MLP neurons of a small language model. Each row is named by its layer, matrix (gate and up: input weights) and neuron, and shows model dimensions 176-239. Each number is 50 + 12 x the weight over its row's rms, rounded and kept within 0 to 99. A neuron's up and down rows have the sign that makes its largest values positive.
After each neuron's rows, "fires in" lists the words (lower case) most often at its 100 highest values on Wikipedia text that the model never trained on.

L5.gate591:58 39 46 38 59 22 46 51 36 56 45 49 47 52 48 53 74 52 56 48 34 44 36 17 50 64 52 38 50 33 23 63 59 50 56 42 67 52 66 55 35 29 38 59 27 59 47 53 42 59 61 42 32 45 35 61 51 43 49 42 52 40 58 38
L5.up591:53 48 56 44 38 64 65 47 50 70 57 24 40 68 47 71 34 81 51 50 58 46 49 45 44 50 58 59 50 51 59 42 49 55 58 35 22 52 47 45 53 77 78 68 45 47 48 53 56 55 49 59 61 22 40 74 64 24 60 71 60 41 58 40
fires in: "which", "that"

L3.gate506:44 49 52 49 46 70 66 26 54 69 43 69 47 14 58 57 47 79 59 58 21 53 55 41 29 40 52 60 62 76 54 51 50 69 72 45 55 32 47 29 58 50 34 58 57 58 80 53 35 61 31 48 58 50 40 50 70 56 42 74 53 51 53 54
L3.up506:59 68 46 55 59 50 47 41 57 46 56 42 62 53 42 46 19 50 37 35 62 46 57 39 40 55 48 56 72 51 64 58 23 52 44 68 47 51 20 61 46 26 57 66 47 64 66 40 51 49 48 49 55 67 46 48 46 70 56 41 58 44 55 46
fires in: "and", "also", "waived"

L5.gate365:59 56 32 64 70 36 47 72 41 66 40 38 48 65 73 44 62 67 47 50 72 50 53 43 61 52 34 32 40 45 40 53 37 43 39 35 38 65 64 61 54 58 37 50 30 67 54 35 55 86 50 40 55 62 44 31 61 60 51 51 38 50 35 48
L5.up365:62 46 35 46 52 35 49 58 43 65 28 46 50 43 69 43 37 62 49 61 60 46 45 49 64 43 44 59 39 54 43 39 59 41 27 33 35 44 44 45 53 44 44 72 43 28 48 41 57 62 45 50 56 24 61 19 41 29 51 51 30 41 51 42
fires in: "year", "day", "time", "years", "way", "said"

L4.gate542:60 46 38 67 62 54 57 53 42 46 83 58 33 60 57 71 49 41 49 42 62 56 47 41 84 49 59 57 61 47 40 48 68 53 44 41 56 49 46 37 60 47 54 53 78 40 67 40 49 40 40 47 56 49 53 51 33 52 44 53 52 55 40 40
L4.up542:40 51 49 50 73 63 53 54 36 43 61 51 27 44 48 49 43 55 41 35 43 56 75 46 68 57 74 72 72 69 41 43 49 58 40 53 53 67 54 49 58 63 55 66 82 23 55 61 55 28 56 53 53 44 55 47 52 57 49 67 49 81 61 51
fires in: "two", "four", "50", "eight", "three", "100"

L7.gate44:71 68 57 61 65 66 49 53 42 64 59 43 47 38 40 50 49 53 61 65 47 33 26 80 64 42 60 37 60 65 58 35 71 62 51 47 50 49 36 46 53 54 61 30 48 63 69 52 37 40 44 56 44 40 55 24 61 63 70 35 46 48 39 26
L7.up44:47 41 52 51 69 45 49 36 50 38 62 24 44 23 72 58 46 36 71 49 51 35 43 45 53 59 80 38 48 76 57 63 39 67 49 55 74 25 58 72 49 44 66 46 48 57 55 59 35 31 72 46 57 66 48 38 40 52 65 38 52 28 60 66
fires in: "can", "t", "could", "would", "may", "cannot"

L3.gate228:52 46 65 72 57 58 38 40 47 59 48 54 53 64 31 43 60 47 43 04 60 54 59 64 52 37 68 60 33 59 52 65 63 46 49 59 33 52 56 41 59 45 39 62 56 48 63 63 48 54 31 28 76 52 41 46 21 64 53 53 55 51 62 49
L3.up228:51 41 46 56 59 26 60 71 50 47 67 56 36 50 41 71 33 45 52 77 36 55 44 34 49 65 39 17 18 64 71 55 59 51 40 35 37 58 34 56 52 51 32 58 37 57 45 53 68 66 38 38 53 50 51 56 57 66 57 53 45 53 61 39
fires in: "two", "year", "years", "three", "career"

L5.gate190:65 50 66 66 51 44 67 55 63 37 59 48 40 44 37 64 67 51 37 56 39 33 38 33 71 46 29 41 45 42 52 74 40 64 35 43 45 37 53 52 42 71 49 47 50 18 50 51 31 26 51 32 41 60 26 49 29 47 52 47 21 50 35 38
L5.up190:52 45 69 58 36 43 42 54 39 40 52 55 59 40 49 43 46 69 68 56 41 40 55 49 39 41 47 38 77 42 43 57 43 63 47 53 27 49 50 54 58 64 37 44 69 35 39 74 60 35 36 42 50 41 40 52 45 46 47 53 26 65 61 46
fires in: "over", "at", "under"

L4.gate364:52 38 61 41 40 45 43 58 60 46 48 32 42 60 40 38 53 51 33 51 52 42 48 30 79 49 44 36 51 73 40 32 64 44 71 67 52 35 54 53 48 59 31 42 30 63 53 59 35 49 52 40 46 52 55 54 22 43 44 71 35 37 53 34
L4.up364:72 44 21 44 54 82 31 53 59 54 29 43 40 39 36 32 56 64 57 27 60 53 37 55 63 51 50 47 47 34 38 67 61 54 50 25 31 24 52 42 57 59 61 53 51 52 46 52 38 53 40 54 50 56 56 48 57 28 54 57 40 66 34 51
fires in: "both", "woman", "last", "of", "time", "three"

L4.gate284:48 60 48 67 49 71 59 18 40 50 56 64 38 51 69 44 89 36 54 54 34 56 52 51 52 50 65 77 56 29 52 41 67 61 53 66 45 41 43 42 42 61 55 63 42 35 55 41 41 44 19 35 44 39 56 31 45 53 38 58 34 49 30 46
L4.up284:66 45 64 61 55 43 61 44 49 55 54 71 45 40 66 40 54 48 34 27 59 31 60 41 62 49 74 44 64 52 74 25 65 47 46 52 32 50 47 62 53 60 71 42 45 35 48 67 44 32 54 52 44 36 61 54 51 39 79 53 22 69 56 66
fires in: "had", "election", "has", "was", "on", "upon"

L3.gate257:52 77 46 48 54 50 63 45 54 54 65 59 68 45 42 40 22 45 44 45 45 47 30 47 51 58 29 58 45 45 57 62 61 57 29 63 65 54 26 53 42 51 54 62 32 38 43 47 64 44 28 40 44 60 52 56 55 56 43 33 48 61 57 27
L3.up257:51 57 47 34 31 75 35 67 55 40 62 49 71 61 48 62 47 53 30 37 56 70 46 54 56 38 38 33 28 54 47 70 46 46 40 53 56 65 47 60 45 49 61 54 43 45 52 70 55 49 40 34 60 61 65 43 30 58 37 44 52 42 55 46
fires in: "during", "to", "later", "yard", "between"

L4.gate643:69 54 70 38 31 58 44 55 44 33 53 44 58 60 54 28 38 58 49 82 64 41 64 51 46 38 53 60 51 58 32 23 25 65 62 63 39 53 74 67 41 80 48 50 60 43 34 30 46 49 55 73 50 33 54 50 74 46 48 53 47 41 71 35
L4.up643:42 41 43 57 36 60 61 38 55 74 46 59 34 57 71 45 36 42 52 23 38 55 30 61 49 41 50 64 56 27 40 38 39 29 55 78 53 44 40 28 48 52 58 35 66 52 45 46 49 26 58 29 58 47 46 49 50 42 75 48 44 36 55 49
fires in: "1", "2", "0", "4", "3"

L7.gate417:62 70 46 62 37 29 34 34 46 63 70 45 56 76 33 54 32 55 64 41 69 68 44 71 63 29 47 69 34 43 51 51 70 49 44 58 64 46 55 44 51 46 65 58 45 42 35 39 42 70 50 59 56 58 46 66 83 59 42 47 62 59 44 55
L7.up417:44 40 61 40 45 60 63 60 68 53 18 26 59 41 49 50 58 58 62 48 47 43 41 57 42 48 57 78 70 26 66 40 42 43 46 58 53 47 26 57 20 58 49 49 68 49 61 42 45 27 25 60 65 52 62 50 60 39 47 44 57 42 48 36
fires in: "6", "3", "1", "7", "4", "ft"

L4.gate388:38 49 66 51 57 56 36 52 55 64 53 39 44 52 52 52 51 65 39 54 55 48 49 45 63 58 50 41 45 50 52 62 69 62 30 37 43 65 64 45 65 57 31 46 41 52 57 50 44 57 26 56 53 68 42 46 38 60 49 34 22 52 45 59
L4.up388:60 56 59 34 33 41 60 36 69 62 60 64 38 48 64 57 56 60 05 30 37 45 49 39 48 44 36 34 44 63 62 59 44 40 59 45 33 55 54 62 58 38 61 77 58 25 60 52 58 61 66 50 66 38 66 35 34 53 58 53 32 57 79 46
fires in: "as", "election", "on"

L8.gate389:19 39 68 43 28 44 59 28 58 70 59 49 59 50 46 55 75 60 39 72 39 67 54 59 34 45 74 36 59 37 58 36 60 33 62 57 47 54 49 50 68 57 49 50 55 42 49 35 38 49 62 29 55 56 44 59 38 56 56 63 40 50 44 52
L8.up389:50 63 49 69 24 37 46 47 49 95 64 42 49 31 67 53 42 48 52 49 53 59 42 34 52 51 77 28 55 39 45 40 67 40 56 21 46 50 30 49 48 40 34 50 58 68 71 40 44 46 46 35 43 58 51 60 50 54 52 45 36 51 65 30
fires in: "had", "have", "has", "having", "if"

L5.gate39:42 35 48 65 51 33 42 33 26 61 46 37 50 30 51 52 57 60 58 45 59 53 43 41 55 37 33 48 49 44 45 30 61 55 44 42 49 53 41 26 47 57 63 36 70 64 29 68 52 29 49 42 64 50 33 38 59 67 43 34 30 60 56 21
L5.up39:39 33 67 58 52 37 46 21 49 47 56 48 49 58 57 44 49 32 54 61 44 42 37 44 43 38 55 56 57 31 56 53 54 70 43 56 51 64 38 50 61 47 45 47 57 50 36 45 39 40 13 51 64 56 42 50 51 50 53 48 50 49 34 30
fires in: "on", "of", "in", "have"

L5.gate289:52 67 51 48 53 63 60 32 54 70 55 44 46 53 52 51 28 70 65 64 52 44 61 58 70 36 55 51 46 34 47 35 49 69 54 61 56 31 53 57 53 56 64 45 68 35 51 50 57 39 22 36 54 35 47 49 35 35 56 35 72 39 33 46
L5.up289:61 64 43 45 71 52 65 44 46 60 54 53 51 31 48 53 42 57 60 38 53 54 36 41 35 53 63 74 58 54 37 42 62 39 55 49 61 52 53 52 52 63 41 38 52 49 30 42 50 31 44 47 43 43 45 26 52 55 65 32 45 66 34 43
fires in: "in", "for", "on", "at"

L3.gate452:42 47 51 64 52 58 36 73 44 73 21 27 64 49 61 40 54 61 42 50 38 62 47 42 46 43 58 66 46 60 47 57 63 54 59 37 54 62 58 46 59 28 41 70 35 45 66 45 48 71 54 55 22 58 42 49 49 33 45 42 42 53 44 68
L3.up452:49 39 33 50 49 66 47 47 46 36 49 40 60 61 47 37 45 64 60 63 48 38 44 52 49 44 41 61 43 50 37 85 38 45 42 49 44 58 71 35 56 71 41 38 41 27 49 41 60 45 45 51 49 39 42 33 53 16 35 60 65 51 48 48
fires in: "that", "between", "two", "both"

L5.gate689:59 49 62 45 45 62 47 42 52 34 70 45 46 55 45 52 37 39 64 61 33 27 39 75 62 71 55 55 44 47 26 47 47 63 55 49 39 57 41 61 50 84 41 61 61 39 47 50 46 42 66 38 53 59 40 58 42 58 37 62 42 54 27 46
L5.up689:50 57 23 63 19 50 53 22 52 44 41 38 37 40 80 32 56 68 46 61 54 31 27 32 49 25 43 51 43 52 42 45 55 58 30 40 33 81 31 49 50 48 57 46 52 31 63 63 63 75 54 52 54 28 52 64 46 34 55 60 54 39 63 41
fires in: "as", "in", "had", "at"

L5.gate143:51 32 34 69 57 53 36 46 51 57 42 49 47 31 47 67 53 66 47 41 61 22 36 26 47 45 38 37 66 62 43 42 53 68 59 42 43 58 50 36 49 71 51 41 79 52 60 40 55 29 49 43 45 60 43 41 41 66 48 47 42 64 45 58
L5.up143:45 37 58 75 52 38 26 43 50 46 53 41 45 53 59 31 49 43 78 40 33 61 46 43 62 60 43 54 48 54 59 47 45 51 63 20 53 24 35 44 27 70 47 42 36 44 70 52 26 31 31 42 33 54 30 57 50 41 54 47 53 45 46 58
fires in: "would", "could", "did", "cannot"

L5.gate562:28 36 44 28 53 53 37 53 50 33 39 41 50 48 50 53 78 62 45 75 31 57 32 25 35 70 66 60 28 48 39 54 65 52 49 37 32 51 45 54 39 61 51 45 57 47 49 51 40 52 19 40 33 50 33 67 51 41 27 50 37 47 43 32
L5.up562:59 35 33 66 47 55 53 47 35 54 55 40 57 57 50 36 40 61 46 65 43 39 64 44 44 61 55 43 57 34 38 42 58 34 61 59 37 44 59 51 47 42 84 55 41 41 57 48 66 56 36 23 60 37 49 57 66 53 45 60 29 54 59 56
fires in: "which", "who", "they", "and"

L5.gate540:67 54 66 66 29 56 60 62 27 50 54 40 42 52 38 33 30 55 52 67 38 64 50 49 51 39 52 66 39 38 64 50 39 54 63 60 70 43 48 48 64 51 21 37 35 62 26 61 48 54 45 51 69 43 71 36 65 51 46 44 65 60 45 55
L5.up540:47 42 42 43 32 57 54 46 32 66 59 44 51 59 53 62 47 40 61 59 52 35 42 37 44 41 53 51 24 69 35 35 29 45 42 43 38 75 48 50 47 61 42 55 62 55 47 49 53 57 51 47 40 56 54 38 30 41 55 56 59 53 46 78
fires in: "one", "first", "not", "only", "a", "7"

L5.gate182:51 48 62 41 57 34 43 38 53 46 60 51 39 60 30 43 66 84 44 56 58 58 32 48 53 54 18 33 46 57 59 14 37 60 63 30 80 47 33 66 44 57 66 74 46 53 34 55 64 47 40 63 44 57 50 55 54 53 49 51 43 42 68 61
L5.up182:53 37 32 43 27 46 57 51 59 45 57 35 60 33 61 39 49 42 44 38 24 39 68 64 55 46 51 66 53 32 67 62 43 37 61 55 26 26 30 52 72 48 73 58 46 44 72 48 53 29 52 41 49 55 43 46 35 46 40 47 63 40 44 50
fires in: "3", "1", "6", "7", "2"

L7.gate652:68 51 41 55 52 69 48 32 27 35 66 60 56 32 57 39 74 42 28 54 58 62 51 35 52 83 51 66 53 43 30 32 41 63 46 46 51 71 54 51 61 19 33 39 52 51 57 58 54 53 56 64 68 46 39 49 25 45 66 46 41 41 51 60
L7.up652:60 72 52 60 26 41 30 59 61 67 61 45 56 45 13 49 40 54 47 48 54 42 52 62 63 57 66 55 51 34 62 64 57 55 48 52 48 31 43 72 43 44 48 54 48 51 47 38 73 50 60 58 54 60 62 33 69 59 30 34 70 35 61 56
fires in: "with", "for"

L4.gate117:51 50 40 55 60 60 55 50 51 51 47 29 46 57 42 50 37 51 60 41 36 85 37 39 66 33 59 73 50 61 40 67 60 52 48 56 43 42 52 47 55 31 41 70 47 57 68 64 57 64 30 42 33 60 63 46 47 56 58 70 52 57 27 36
L4.up117:67 71 47 41 42 37 35 62 46 67 57 54 49 45 52 61 41 59 54 45 33 58 43 60 65 51 49 65 60 18 63 39 66 60 71 39 52 61 52 46 52 40 50 61 68 53 41 54 51 37 42 60 47 63 65 46 56 42 64 61 41 58 47 64
fires in: "two", "district", "county", "four", "one"

L4.gate613:79 40 34 53 51 26 46 56 62 51 61 55 46 44 50 33 71 59 62 43 59 47 33 49 64 60 57 56 66 47 60 44 50 68 57 39 36 58 57 61 36 34 45 26 43 52 40 44 64 57 43 22 58 82 69 47 52 40 63 28 56 55 51 50
L4.up613:41 43 42 50 43 32 28 78 49 72 37 58 78 61 62 43 67 44 58 20 46 64 61 41 48 44 23 25 61 49 44 43 46 57 36 42 50 59 52 48 31 43 30 59 52 58 68 46 58 81 48 36 39 59 36 38 57 39 36 47 56 55 39 57
fires in: "name", "station", "company", "school", "species"

L4.gate221:76 48 32 60 51 54 56 50 48 75 55 46 40 57 32 38 50 59 47 62 34 74 41 54 58 61 53 54 42 41 42 27 44 39 41 50 46 58 44 39 63 57 58 52 48 50 61 45 09 62 52 44 54 46 52 60 78 43 70 30 48 53 66 49
L4.up221:66 49 29 46 55 64 66 51 30 65 61 55 34 34 34 50 45 50 56 47 48 72 46 58 46 39 36 37 46 58 51 52 37 42 39 51 60 44 35 45 43 62 47 35 46 38 60 70 42 66 58 35 35 35 41 51 59 54 44 32 65 62 60 41
fires in: "of", "line", "stirling", "swing"

L8.gate56:51 50 50 41 46 34 47 52 53 64 59 36 31 57 68 53 67 38 33 43 44 41 32 24 48 49 36 44 53 52 42 54 44 41 99 53 36 56 41 56 66 53 45 31 26 41 43 57 43 63 48 34 46 68 21 48 31 50 35 34 63 38 49 45
L8.up56:36 54 43 76 21 57 48 47 62 51 59 45 43 54 63 55 58 52 55 49 40 51 50 38 29 46 50 54 78 49 52 51 75 36 64 34 51 32 30 39 34 62 60 49 49 45 40 42 67 68 46 63 37 43 54 27 55 38 43 23 58 31 51 53
fires in: "the", "a"

L8.gate516:60 31 56 47 47 59 45 35 35 56 39 60 59 49 54 73 51 47 72 43 48 58 44 38 42 44 37 54 60 49 37 58 39 54 56 40 40 54 46 42 53 75 21 49 63 22 59 65 55 21 38 56 45 59 62 54 30 38 60 75 61 75 40 35
L8.up516:61 54 79 17 47 59 53 40 44 40 52 37 46 41 42 26 32 40 59 35 63 25 40 52 44 30 37 47 51 58 63 30 39 61 69 63 61 26 45 58 28 52 48 41 64 55 31 56 35 61 62 51 59 36 41 52 47 56 57 49 75 35 56 35
fires in: "of", "built", "increased", "used", "for"

L5.gate454:43 41 45 55 47 58 61 56 67 63 73 86 48 30 57 50 44 50 55 59 34 50 64 47 61 57 31 52 51 69 77 38 85 51 78 30 68 41 33 48 32 45 51 61 53 44 58 51 37 51 71 29 31 43 44 55 29 61 47 61 47 46 60 60
L5.up454:39 54 35 38 28 50 44 64 12 42 53 45 34 45 50 45 45 49 43 43 52 65 50 45 55 34 43 58 34 60 47 59 53 67 46 42 51 53 32 45 43 39 37 33 67 42 33 47 65 47 45 64 57 51 56 60 44 48 50 49 39 59 52 34
fires in: "and", "1"

L3.gate606:67 57 38 60 51 36 56 49 60 47 57 31 56 57 18 45 47 57 34 51 60 44 45 64 72 51 57 46 60 56 26 42 54 54 15 47 48 58 55 28 53 45 45 61 67 41 44 53 47 65 49 41 57 50 63 51 64 37 47 45 54 83 56 39
L3.up606:66 42 35 40 61 40 42 59 44 30 76 69 70 42 61 61 61 41 52 46 53 74 39 44 44 46 64 46 72 60 57 47 51 55 52 54 47 53 68 32 60 49 43 84 50 48 28 40 62 54 47 54 56 38 34 40 26 39 56 81 61 50 50 41
fires in: "two", "of", "three", "band", "party", "united"

L5.gate21:37 37 49 78 55 52 46 47 57 51 52 69 53 38 50 58 48 64 55 44 39 37 67 67 58 57 46 49 52 65 53 44 71 50 38 45 33 71 23 54 59 44 76 66 44 88 66 38 62 55 44 46 49 37 34 73 41 70 55 59 56 46 44 55
L5.up21:52 73 40 38 25 51 67 58 56 16 67 49 84 32 45 28 43 38 42 54 66 59 50 47 34 62 41 48 45 59 52 42 35 50 55 58 54 50 61 49 55 55 59 48 46 65 49 57 56 42 43 71 17 46 64 44 47 42 60 44 40 39 65 64
fires in: "and", "made", "was", "is", "born", "built"

L5.gate449:50 44 49 46 76 55 57 51 65 54 48 52 43 63 46 46 24 52 41 32 61 72 59 59 57 55 68 68 24 43 31 64 54 47 33 63 51 50 70 56 94 51 36 55 43 41 61 49 48 42 48 45 64 34 58 51 44 55 34 46 49 37 43 54
L5.up449:40 53 44 45 45 51 54 47 35 66 25 73 43 62 25 28 42 43 45 47 34 63 59 51 63 54 44 58 47 54 47 41 80 52 34 43 40 40 59 55 59 52 43 53 24 34 48 50 53 50 61 58 40 64 64 48 54 43 43 58 37 46 73 47
fires in: "two", "three", "four", "several"

L4.gate528:56 53 56 47 33 60 43 58 45 42 65 56 68 41 59 68 49 72 49 70 65 27 52 47 36 66 44 41 78 66 44 53 70 48 51 40 31 47 39 53 57 57 53 42 58 41 46 49 53 49 58 36 81 57 35 62 44 60 39 64 37 39 49 29
L4.up528:43 40 20 58 42 38 75 50 65 55 64 58 43 40 54 49 57 46 59 51 41 89 45 49 61 48 45 56 36 49 52 56 31 49 60 72 55 58 32 44 31 45 52 81 57 35 50 57 76 56 46 49 27 64 51 54 59 44 49 56 75 39 70 43
fires in: "and", "also"

L7.gate268:42 56 54 66 56 29 41 45 20 48 51 64 66 56 34 49 22 29 50 41 40 66 22 43 44 41 80 72 24 76 50 46 47 60 34 58 44 54 70 45 57 43 59 48 23 61 42 55 51 56 41 70 50 56 40 48 30 52 56 37 47 49 52 48
L7.up268:44 46 31 36 52 67 52 35 30 55 46 40 41 62 37 39 70 16 31 55 44 35 58 66 56 56 63 61 41 45 36 40 35 51 58 62 61 61 46 69 68 56 66 57 64 35 44 52 72 53 23 54 50 45 50 63 60 30 26 46 56 68 60 50
fires in: "a", "one", "first", "of"

L8.gate686:60 66 62 55 51 29 68 55 64 45 66 55 65 77 43 43 48 47 40 53 39 55 34 24 60 43 57 55 40 51 42 74 63 53 47 44 65 78 51 45 72 57 34 40 61 63 62 44 46 67 58 46 42 46 37 60 45 63 35 51 52 43 50 63
L8.up686:52 53 51 54 49 50 50 39 67 43 37 45 47 49 59 33 61 56 58 57 53 43 58 24 54 52 35 49 72 60 47 53 67 54 38 43 01 60 34 45 52 32 45 75 66 36 64 54 34 54 61 56 49 55 62 48 38 53 53 44 26 52 57 65
fires in: "as", "because", "time"

L7.gate608:52 79 51 34 43 63 36 46 43 49 60 39 39 42 68 48 29 63 58 42 46 35 35 43 47 45 51 63 48 56 28 44 55 48 63 52 44 34 42 56 64 52 56 52 39 51 50 45 18 35 67 56 68 50 43 59 54 52 43 52 56 32 48 52
L7.up608:43 52 55 42 38 62 53 63 24 39 42 26 52 51 42 67 50 45 59 33 43 65 64 38 26 66 61 64 22 57 36 58 57 40 57 56 59 38 57 70 36 13 32 54 27 56 45 48 51 53 42 59 39 51 51 60 64 42 42 51 54 32 53 29
fires in: "as", "became", "been", "also", "was", "is"

L4.gate47:49 52 50 65 29 53 45 52 50 70 25 43 71 41 59 67 51 30 48 55 45 57 44 60 44 38 74 39 51 38 46 31 53 49 33 60 25 63 53 44 50 68 36 34 34 41 50 50 33 27 41 42 35 54 49 48 40 43 38 34 50 54 61 32
L4.up47:50 31 46 52 62 43 53 52 65 44 50 68 35 46 47 45 48 37 32 27 34 78 56 42 59 50 52 42 48 59 43 76 33 59 47 51 65 54 46 56 51 47 48 54 46 33 47 56 55 54 60 34 51 62 50 55 21 36 62 42 43 60 44 42
fires in: "this", "she", "film", "it", "genus", "where"

L8.gate246:34 60 34 57 49 50 56 43 36 57 75 58 37 53 52 63 54 66 39 54 45 58 39 33 42 40 52 61 59 00 73 44 56 47 51 52 56 53 45 44 73 38 45 37 58 38 43 48 55 64 38 52 52 44 46 51 63 45 67 63 46 47 50 67
L8.up246:41 75 37 46 48 48 52 33 40 54 59 59 57 43 50 27 47 34 29 51 60 46 61 53 42 30 68 53 40 43 65 36 27 55 52 49 67 43 33 37 70 42 66 41 62 30 51 63 48 53 51 42 64 70 49 66 36 62 67 45 75 36 45 57
fires in: "for", "with", "against", "by"

L4.gate454:65 68 40 54 45 36 49 43 65 53 46 33 63 41 46 48 59 71 24 58 45 58 59 42 65 50 67 53 34 43 62 39 42 48 38 46 61 53 44 56 43 42 46 52 70 19 58 59 45 57 47 50 72 81 48 53 34 36 66 52 16 59 34 54
L4.up454:48 53 42 48 43 30 39 51 46 51 46 34 63 45 47 42 64 63 41 65 40 82 90 47 35 57 71 64 68 52 47 31 32 38 50 55 58 63 40 55 35 47 24 55 72 40 64 63 53 37 41 47 52 59 45 57 41 51 67 59 30 59 54 52
fires in: "with", "under", "addition"

L3.gate79:32 47 59 54 35 53 56 54 47 73 57 57 43 34 47 52 46 38 40 42 37 42 56 40 64 51 59 86 57 38 74 45 48 38 50 45 45 43 45 59 60 67 34 38 52 36 56 46 49 45 61 42 53 32 61 41 34 66 51 46 43 60 53 57
L3.up79:47 31 61 45 36 59 72 47 54 65 57 58 38 54 36 67 28 48 27 37 53 48 52 43 65 39 80 60 52 45 63 62 56 49 57 47 41 51 37 23 55 48 59 56 47 59 38 45 43 45 49 66 64 44 62 31 46 47 41 27 51 61 76 60
fires in: "of"

L5.gate539:48 37 49 85 39 65 37 43 48 62 64 36 33 39 66 39 76 30 71 48 33 56 45 39 40 30 42 55 38 43 67 50 56 55 54 47 50 64 53 33 42 60 45 46 45 56 46 37 43 69 43 45 36 52 49 52 59 63 42 30 38 38 43 44
L5.up539:43 52 34 50 37 36 32 20 58 31 52 48 49 45 45 40 43 29 73 62 48 51 46 41 62 51 47 51 29 54 67 44 67 43 60 41 33 40 54 44 76 21 69 52 57 16 24 37 42 58 50 57 32 40 32 34 69 54 50 24 54 35 56 46
fires in: "the", "a", "in", "oglu", "for", "to"

L5.gate638:75 47 55 46 21 30 58 50 58 32 72 56 42 42 51 31 24 42 44 49 46 48 16 55 41 47 88 61 53 59 39 50 45 43 57 59 53 30 62 56 61 42 20 45 44 36 54 50 39 40 39 33 54 63 51 44 61 38 58 49 63 49 48 66
L5.up638:39 58 69 56 46 35 51 50 43 46 62 48 47 50 50 44 43 53 23 48 57 42 51 71 31 51 63 62 50 66 21 51 41 33 71 48 47 36 50 51 57 80 41 50 52 47 54 51 65 45 57 54 57 57 25 65 78 47 59 69 32 46 51 69
fires in: "not", "also", "now", "one", "often"

L7.gate118:49 61 36 29 57 45 42 60 41 48 44 58 57 44 32 48 48 54 44 52 72 34 48 56 69 49 42 55 42 48 54 33 82 79 52 67 33 46 39 65 59 64 53 32 53 40 31 71 39 45 57 51 55 36 26 37 52 52 72 49 49 59 39 44
L7.up118:57 66 49 49 45 64 63 38 35 47 56 59 58 49 49 63 46 41 49 51 38 63 39 52 52 49 36 49 50 38 59 49 36 47 40 48 45 41 45 46 55 24 49 45 68 69 44 61 50 27 41 38 28 56 42 60 64 60 59 43 28 52 32 62
fires in: "by", "in"

L4.gate565:51 42 31 67 37 51 38 35 32 54 33 39 51 50 40 42 55 55 45 59 58 42 48 52 49 49 39 47 51 62 41 39 44 52 40 54 33 57 58 36 50 41 37 60 43 40 58 45 72 50 45 42 47 40 46 44 13 28 52 51 71 51 34 65
L4.up565:75 58 22 37 52 51 43 53 41 59 58 44 35 38 54 30 60 52 50 50 48 49 39 60 65 40 39 46 57 38 41 52 66 40 38 86 55 46 36 44 42 54 77 48 45 50 41 67 48 55 48 13 39 59 45 43 59 67 59 52 54 72 60 51
fires in: "of", "for", "on"

L4.gate256:51 54 55 43 45 71 54 57 53 52 41 47 50 41 41 50 35 37 33 37 52 61 24 63 47 40 58 67 44 58 77 53 40 19 48 63 52 40 32 57 43 72 45 57 66 52 44 66 55 52 53 26 44 72 52 43 21 77 36 40 49 46 52 41
L4.up256:49 67 64 55 32 51 54 49 54 50 61 45 54 38 63 53 53 54 48 43 46 58 46 36 28 47 58 46 53 39 73 39 48 49 46 37 56 49 42 45 36 32 42 59 74 56 56 57 62 49 62 41 57 50 49 41 42 44 52 46 44 31 62 44
fires in: "of", "during", "though"